{
  "num_hidden_layers": 13,
  "hidden_size": 160,
  "num_attention_heads": 2,
  "num_key_value_heads": 2,
  "head_dim": 64,
  "intermediate_size": 320,
  "vocab_size": 2048,
  "hidden_act": "tanh_gelu",
  "norm": "layernorm",
  "norm_place": "pre",
  "norm_eps": 1e-05,
  "positions": "learned",
  "qk_norm": false,
  "attn_scale": 0.125,
  "bias": "none",
  "tie_word_embeddings": true,
  "parallel_block": false,
  "init": "normal",
  "init_std_qkv": 0.0142,
  "init_std_o": 0.0142,
  "init_std_up": 0.0142,
  "init_std_down": 0.0142,
  "optimizer": "muon_variant",
  "learning_rate": 0.00599,
  "lr_mult_o": 3.0,
  "beta1": 0.9,
  "lr_head": 0.00939,
  "max_grad_norm": 0.5,
  "warmup_steps": 200,
  "schedule": "wsd",
  "decay_fraction": 0.854,
  "decay_shape": "sqrt",
  "final_lr_fraction": 0.0,
  "batch_tokens": 16384,
  "max_seq_len": 512,
  "doc_mask": true,
  "train_tokens": 209300000,
  "max_steps": 12775,
  "dataset": "wikipedia_en"
}
MLP neurons of a small language model. Each row is named by its layer, matrix (up: input weights; down: output weights) and neuron, and shows model dimensions 0-159. Each number is 128 + 32 x the weight over its row's rms, rounded and kept within 0 to 255. Numbers have three digits each.
After each neuron's rows, "fires on" lists the tokens most often at its 100 highest values on Wikipedia text that the model never trained on.

L3.up79:120135131110155083139117123168073135167108176141114142117107149148103132153177117140133144127135148098156125106114111137178127038153151129149109094050095054117118180095158063150129127171088114149135199076165081131181125119093142083149132135133115091157140136087141062128120048180138121163145134121166099133116136145147146133113113147157150096224076123140112131126096122127056138120154155149128128104127078073177117162102073187157063127106124149086115177153210143128124133132111164
L3.down79:127092157194151089122118119107136183193089138111161123090178133085078090192136105136119137118177151126198163126139082104145089134185145183139118099073145129117103165134135116147083203072131152131171114150080110112172135117130109183155104193166105094101118097136124094070132032069130120116115097140170119098090103089120085136133121120125124100159114145138121169165153137109094182118174129075186109157137084117152131162074138159124072109181119081129154158146139106134117089123166121
fires on: "Li", "i", "posi", "D", "Mi"

L10.up219:128128102125148106171117150153123115181140172121102155113144164110155154132161101126135088160173127161142149128091080102255119159088147187143095119182109119162107097158108207128105136093114132135091141096101188134083109201144113086113099119156087087129206147089156135126092118086144071156153123148106125115099130145074121129142203096117108131159056154160179112105095169100086090061113117098107088136137089134120136118124113136139137118184117116118130169135179087108099111153141198
L10.down219:155095140122144169160073171175099122133045103126160145171184110118080138143041122075111065121089108111169134156131129146098142106145115081138088130091113169151119195124150138161199131141123141090101094102102150194096110167165061098121129128170152133092074075105109149102125103099151143124151115110116128144122083179090130115162095139157114142108131142139184102155196124189129123201119150118124103129083119149170106157101120117150073173196133111131080124076190145097116129111157111
fires on: "l", "ex", "Bl"

L8.up144:164141137101088138098133115120127071138102130137086110092169130136132156095068119200168127133103144117125151123148077216189176130126100177218095131088100121122115127157128076137145149113071100132114137122150140136052085134126123125189156165143070100138116106132120168162150176095105111119097081093095187109141177159165118117147170081142094120099119141132131114132098124041159186121179100172098094176130106104092163183128134143154153121134139098135130121121137049143132162136207147
L8.down144:124119096111084158089145203141147110184099106185144152137141111041142148128110122135158141166180138113080113137135145102119086159135169146121085126109138190136122192153142170139099119167136136176172180102136127108188157170133142121136066163185142128111097089152186132091117109128126138077056116147162057101132104131061103159091082112118159164187137136201109151135124121169137154145130124136118089115064048141066132114092129188131110125137171145099133104118105159108108076099134146
fires on: "ob", "c", "ex", "em", "im", "p"

L8.up25:102097080125130156070104139123126129079176113131103158103143136130112079156129145149118112135087109106219139126080107112063089126109135165136179077104137075139102121107133146161101139164143164072145116184168173120118161102138064132130109074127130140170177153129113181107081171147070154108128152149123140121110132151190101104156174141111152052100115145105167136099225087058094055135116173056095135147125136115118135114125164135118113120156186108158156147151162130131138085115165181
L8.down25:099136158131165083094091136134062188107106109182158131128126145164117184160106093138192116117101105140157116114208155092116135081176108060123033100141133221129125140119174132083131116120129129108162122102138120108123148172115103123181158091102146144118118151088134113123123090059103170105103113146091112112099137198103114158160150168094173128108170155147109158132126157149115148162156158199120096105163155148157106108171115074051127107122088174095172148083148101152108090105160122
fires on: "v", "inter", "an ", "rit", "si", "ing "

L9.up28:076058083071090088135152158137185081116153155173154168117119151173148124129156174165137121145128147124111171166094174191120096136156122121172142159148083148147119149142104126169112139143118123098169119114133160111185126109064113146131096089149144171147087147161171121123137081170072126080124102135089111089121137110079163155077108078201180081126175118098134134121077136123193112114148141126080142133110145106142096072150130178110135099073196085098171105070103181129133106176101112
L9.down28:136105106179085129131159121140145137176161039109122084111132160099123129154084170140090189073091140157090098109072103103078158161136145148151175119114104104132174085099134145183136137150172082149123144141112054163094101075169083134146161177115138137181089143162150120139137173119140133119180161154138088119154132126088116186113147145098136173144190097123156086107119120115132152031150146077076148134139144161093149112121152134129134113035122109116116142143140141107031137111146166
fires on: "st", "T", "et", "re", "S", "y"

L3.up15:092098184131116077125105112117162127105099077174185094093080153130144123135145122113139112177098130136143144047148152118134099141139130088125103124120092103179152165122118164131074158147142219088131140177152121094108140188106140137134092167154145127128144102164081149119147096085117076142160134157179127147163163167117111142095144093086133148202147135118098102124146094137133161084109140157137110077139172120140118159137191125161105045113161070102113107082097048107148048167185172
L3.down15:071154173126113127143126138122156150049086083118145161114110128137123149107064149096160146079081077128187095091155136109148116068137119102139149092165100166180154170109141167093139134168130133144130161145108201106132152165167149080123100129154152111095141145156098113130139139090108149137112138137090160121164140082139145106179122148115078155174198096103144145136164151114098163118075129095072163009112158081222170151154143202128130094140114080136134130134111124157138078123130120
fires on: "qu", "there ", "activ", "There ", "|---|---|---|---", "ordin"

L5.up33:133133121138142146177142159079171092117109107116134115133118121197130153112188131126160073169145087121055106061142151186154182103116115191054102139144110115100082141131139155078150084115162117130115135123163135139106129135130089102075077180146181143102163082149079067103150182138107200148128143081118182120131127111170076065123181113084083090138097162168094147071089111068147130116143098122148176142165145173157111170130112140143126125141150100115138126172141129176150070116134139
L5.down33:121125134117167095091098179103121160100145195195150099089112100113189141158141174115106140126102126132190108132096120122100159103142084145130086157163114103066102143101151073155106101125173126098129088113154096195115114136127150116138101098146124119173118151124143082106098064139147098122114106111102148161092139105091153090062112138112157176126160208131149146108206208106129105154043143141133098110120075161120173127076161171156167095178191101107126110117180129167154069136115134
fires on: "| ", "°", "Mc", "1", "- "

L4.up61:081101137193117101192141134126148117142122065105089126118145081163105119102072146152207078109144133161091065086112100128142073151068112173135177091127118132156139101134060104152118062130092120145073124106147125181121175107137090139092153198102143119133122093153118080154162151153147190139165137082102193115093153185157105090153126158093134099127149147157096083095114130096150097123112136154143121120178154128122150155093091117153193132138142094180127139169190183132094158099108163
L4.down61:108115150141111116049113085104132167103116180110140204168107122121100113106129119122149142130125141108144130177100096169125071117178144086114135102166110119134150121096117098108117128157100079112125158183088142107123139156142154092135182115113122150092104080215115143157164127146087099121092161087059099153113171093155116108128211095167117114176200168135185151138097193150121125162173053151098160124133152118118116188122119108085108143145133107125091064166128105179071148172181094
fires on: "| "

L10.up252:082108146129083129119088129125155086095175110190161154132171121135109162124190143118126136164123123176154113158078137124161110109066154145137108091096108149129117144117095144130052133119128133120123118105164186054151161136101126117101108075152091151164080167125082110106197153155077137071187179089175186133174125107150129115134060189124103119157139133107134180094049179053075124150093176118121132113144164068155178121152176147110145084133162123148102089118134154122127147111126124
L10.down252:198112132148136133123139157129120083118182142156170065160118037086096109180160140189149134066098103116135095141058137147175077112108092102077105092123186080107072058111143146129158147193144141144157101114134061156092119139163129132136093148158137098138183130155151146127164094165131164105162147121134126091158109115137119141129124130153117124119101163132140146121181107059130093097161149168166092140166179125114128102202152158142129073202125098161156165119119097092105078140143103
fires on: "et", "e", "% ", "v", "re", "s"

L5.up8:150148101139159064154180123116172136156081149169163102103176154130022158128118054104065158122135140095105114132119071165148138162136147103175133086068100150059105195124150123165076121097125145145163148141107093142164115181105125140105098109096163152131137114078146103140037149155144170143165120125095155110148099124152173164123144148117160152121088125182172149093107142145093165133187123069095143153131087103116144095140186126124066137147095087159170108139154161144099097147092120
L5.down8:126116109115157134132158134121116157174110165155086088077130098101148149116131187121190074113086076148194155132139170135172130145147134148101099132091160118145061179101134125103117185071127177114158166073087146129163103177141155142117135120140135103181084135104120157114155104086140136109140164160072150064113135042147150094104097121057101083138128101114191165107150118143169137151106127094129143102080103105176180129032134086134140075197165115149110093113171111135154139144115120
fires on: "i", "Di", "pl", "Mi", "Pl"

L10.up89:134122134074104100096140145171102156110031165137106124143179149103141157125156150175146070196183110068121081125092115144197129129127124166101066120155136150092154181095149133136124159122098103206061166135146161079097120149139173100136138156183155089162145143084106104087125086148097121083180063125128140135104076093158153135108166150126170133098057187147104090124093123122179130097122085147114147150122064107121108132114178187135160131135160104090132117121160138133094134145153137
L10.down89:147140103135114145096186185116101136155155141104078139162127108099158150044103127157064098147204132130156187115150130124074095110155093161148147151082122178069140082111147054091096166118128157117138108085076122109146113147163171152173143162138104137143157144069128166139181102204101171110164119159092130157134137135174143076091160146068117115147111086152107129140147138101098093157118108165142118060109093181118142175105147113148105134111062090165117108146095107071083179138137110
fires on: "ex", "att", "ob", "re", "in", "a"

L8.up121:181138133183139127129137091117103144100123153150086130115047094123105143122068108086093118113168064187137091098097145153118181128145162161113173122137147063138074099153142146169038103130091149128167125172106162142136173114160104123119166090113074149117175174123125134140090109126123145171188095063118193137162145075119047103176145181132119120139071135169102145107148150126130091117111167111118124105147200150119137152102119150149170061189162137117112166151139107120115077117109146
L8.down121:091121133093119146120198135170043139118148118129161161143179090172116145087086079130114116122142106105122109105144109173137083113128094081118099151137167103193128102138167109131140137098097134105162111142153108161202116152114114135143075144150212103112080157022147151135120165124104054118131144137042078112182130194174142134132153089105120077099091114160138116152139104125098160117118113156162141109122121157146174068113170174151087159144130089163119168080123144162158124177127101
fires on: "si", "fic", "ed", "ri", "j", "v"

L5.up10:096085096102162100179123111087097128114133162106140158122104100112150136156177133201115170099139145190167151206155100125105112172121096132084098061109131146140139130152130118122190121156117101090089125130181119153144147161070122095054151170108081153160140132226136139171148081117134181162126108128138144114132091125167094122150158145182096173134090097122184132156125144060120132093102146094122064183102134089121077160150145090097096118133136193096132120147098136081088098097171157
L5.down10:138086159165056166167118145073075084160114162099133139155052167141156218135129140147173092129102126089155095136097106115072129129149177186132196179120122117095201125129108103143141153107109153116124112101093107152159116101194096135117130107154194140131129128064158136124075072131135187121122083190155101056172106126148121153103066110140159136163130098147133179124122132142090101139171116065106113138146102132149108132108164136091151090127091099131103177146098109116168178138135158
fires on: "y", "oll", "and", "ast", "ill", "ment"

L4.up241:101137097155136128086118122111192152171151142109184168148084136130097151076157144098106138144078120134143145153153104175117129140098123105125141128117202094129130072185098116083117149220140161120114151136127124119144131139155133116149127094082141120136124110140054110032180133164142089088138148118125140078101137180112152092101152099154193108190156131191120136128093128133144114086104086124170166133121115054165150126154060161141105068128119178150132148122134157051131057060113124
L4.down241:097093179111139121080161110138142135143088125168119128097141110129156106149169155117108154132177157121122096131164115139162092111150116114146156158078139103140127061100106152118113144107108100130136126115125079162098093137114083195109141139159146081121130139136213136089162133110094132138132127107075101146129134164140066114164101085151116145111185077148185150171099139126123113195170105151057058140183072145147031098123155161122171163152048121085114168097150130131145193128212098
fires on: "St", "als ", "Sc", "Go", "Ph", "O"

L10.up134:112097057133059119192135185106124155110103125139175148140125089135126183119125143097102155131099147104144167114084130082160144086128073120232111148121125155123138170081097104132179207110120097117131130116140181128074137103111157117107064053100139139079157144139123190099138165129160129175141177094127137111108128109143151136192095172143168093101097125115135131050121148073081185117148198104079084104152115146104128179119157116128156148111139120131109093169142119094175147150126139
L10.down134:160121134119142103118141153167138149194142054179140094119109126124151123086134076109160151134133136125105163135135092120168094200147153081149107155091164187117095155128128124079063176159163147124129106074133141127151117200115096117132135125169103110081153056109140097145116070111121183115191175068126120104149104177120120110161100178053152082109150108122119169082160135118154171138155047136155086112101109158125165131161098091163098118187171156118131082138064142161140096103113156
fires on: "s", "e", "p", "Un", "- "

L10.up286:103191072130115157127142158111172125180126146145165152088124151140133203104078115131111162124170125168134159094179143066168064119113130108084098070107100165131137131079110071052169120088108149115134139111188160140137121108150106104068138132165064132192151153098143147042151078170138157149144094180176119103085119131143125127136095103139110106105126161172131172138122118077076163102095152108185149158100107080069128119138125122084123172129133133106126198103137140163090163132134147
L10.down286:105132133112070162092112150136173080093137109127095150141093206185137076101162097133148103080100070158154092131112133131124145121125158110144106177136180090119158139129157180148133152138084114141165154093068116088132152096152136156133110163081129143108150061072121072097145082115128181147139124128122110082135109175102168139192183136123092131138093137076081181154096119154214081136134113138051133150166142189207118161075096093152125102142125141139115095151107120119159162088132098
fires on: "and", "ad", "y", "J", "os", "- "

L3.up120:133095133091196103131151138124127131169133128152102117146173144106163110174129143153130138180203130135114126117115157098142098200103161094183146182154050105077153141121126111139055126118171168106129156203113133061188134139127086094095103154093176089148139157190119061094128109137121153128144120139078095143144139156119083122112145112067082110142188067147123161104097174144111093102108139103159129072120137136095083133128111155125153096112220071120116127146090102143100138169083155
L3.down120:163083108135123115158112162175112049096142155106125080125113151181138149119169133083123150100156164152141071150106107164170122154108114151051144138149065118066183151167104108085123116175094129150167165144050159116142094097090159126151080121174143110133171166107160108156085097130117143095044122118121132148138117103119095187118103141098137117143168086198124060162104204109143133116133123158125176122143194105119049157167112099145167128150164095144127140110107136129160175131152109
fires on: "ass", "|---|---|---|---", "Russi"

L8.up149:100137115075164134069145169084166099163145130137128086144121144101077124124059134162111106177140054117093066116081173080172104174108151137102111163217135142172127113145117211126158171107145155193152088109148179127112124154141122104166175123156104127164140071108127233147140113107095132170137082176158133140123095130100110126108145123091119143132097149114123104107136105111124136155154075110131130095124079151099136190073086138169146115083152118144163072137154142068112173124124147
L8.down149:132102149136130124142100124096183115148136151150149148153112154084188076065190152053141142077138214142138121081127115096167130120121153164125141107063167138162170151081109023113120136157092177160184168123101122113114137094145188146101129044057113122181130128150145097143169109145145153089114124072107109107157104151121081174172077114104118157090099100148187145117161108102169095088180156146155116114144158135125069123129172121167102137152117093142104137113151125105117148124122150
fires on: "ex", "fac", "pr", "olog", "ph"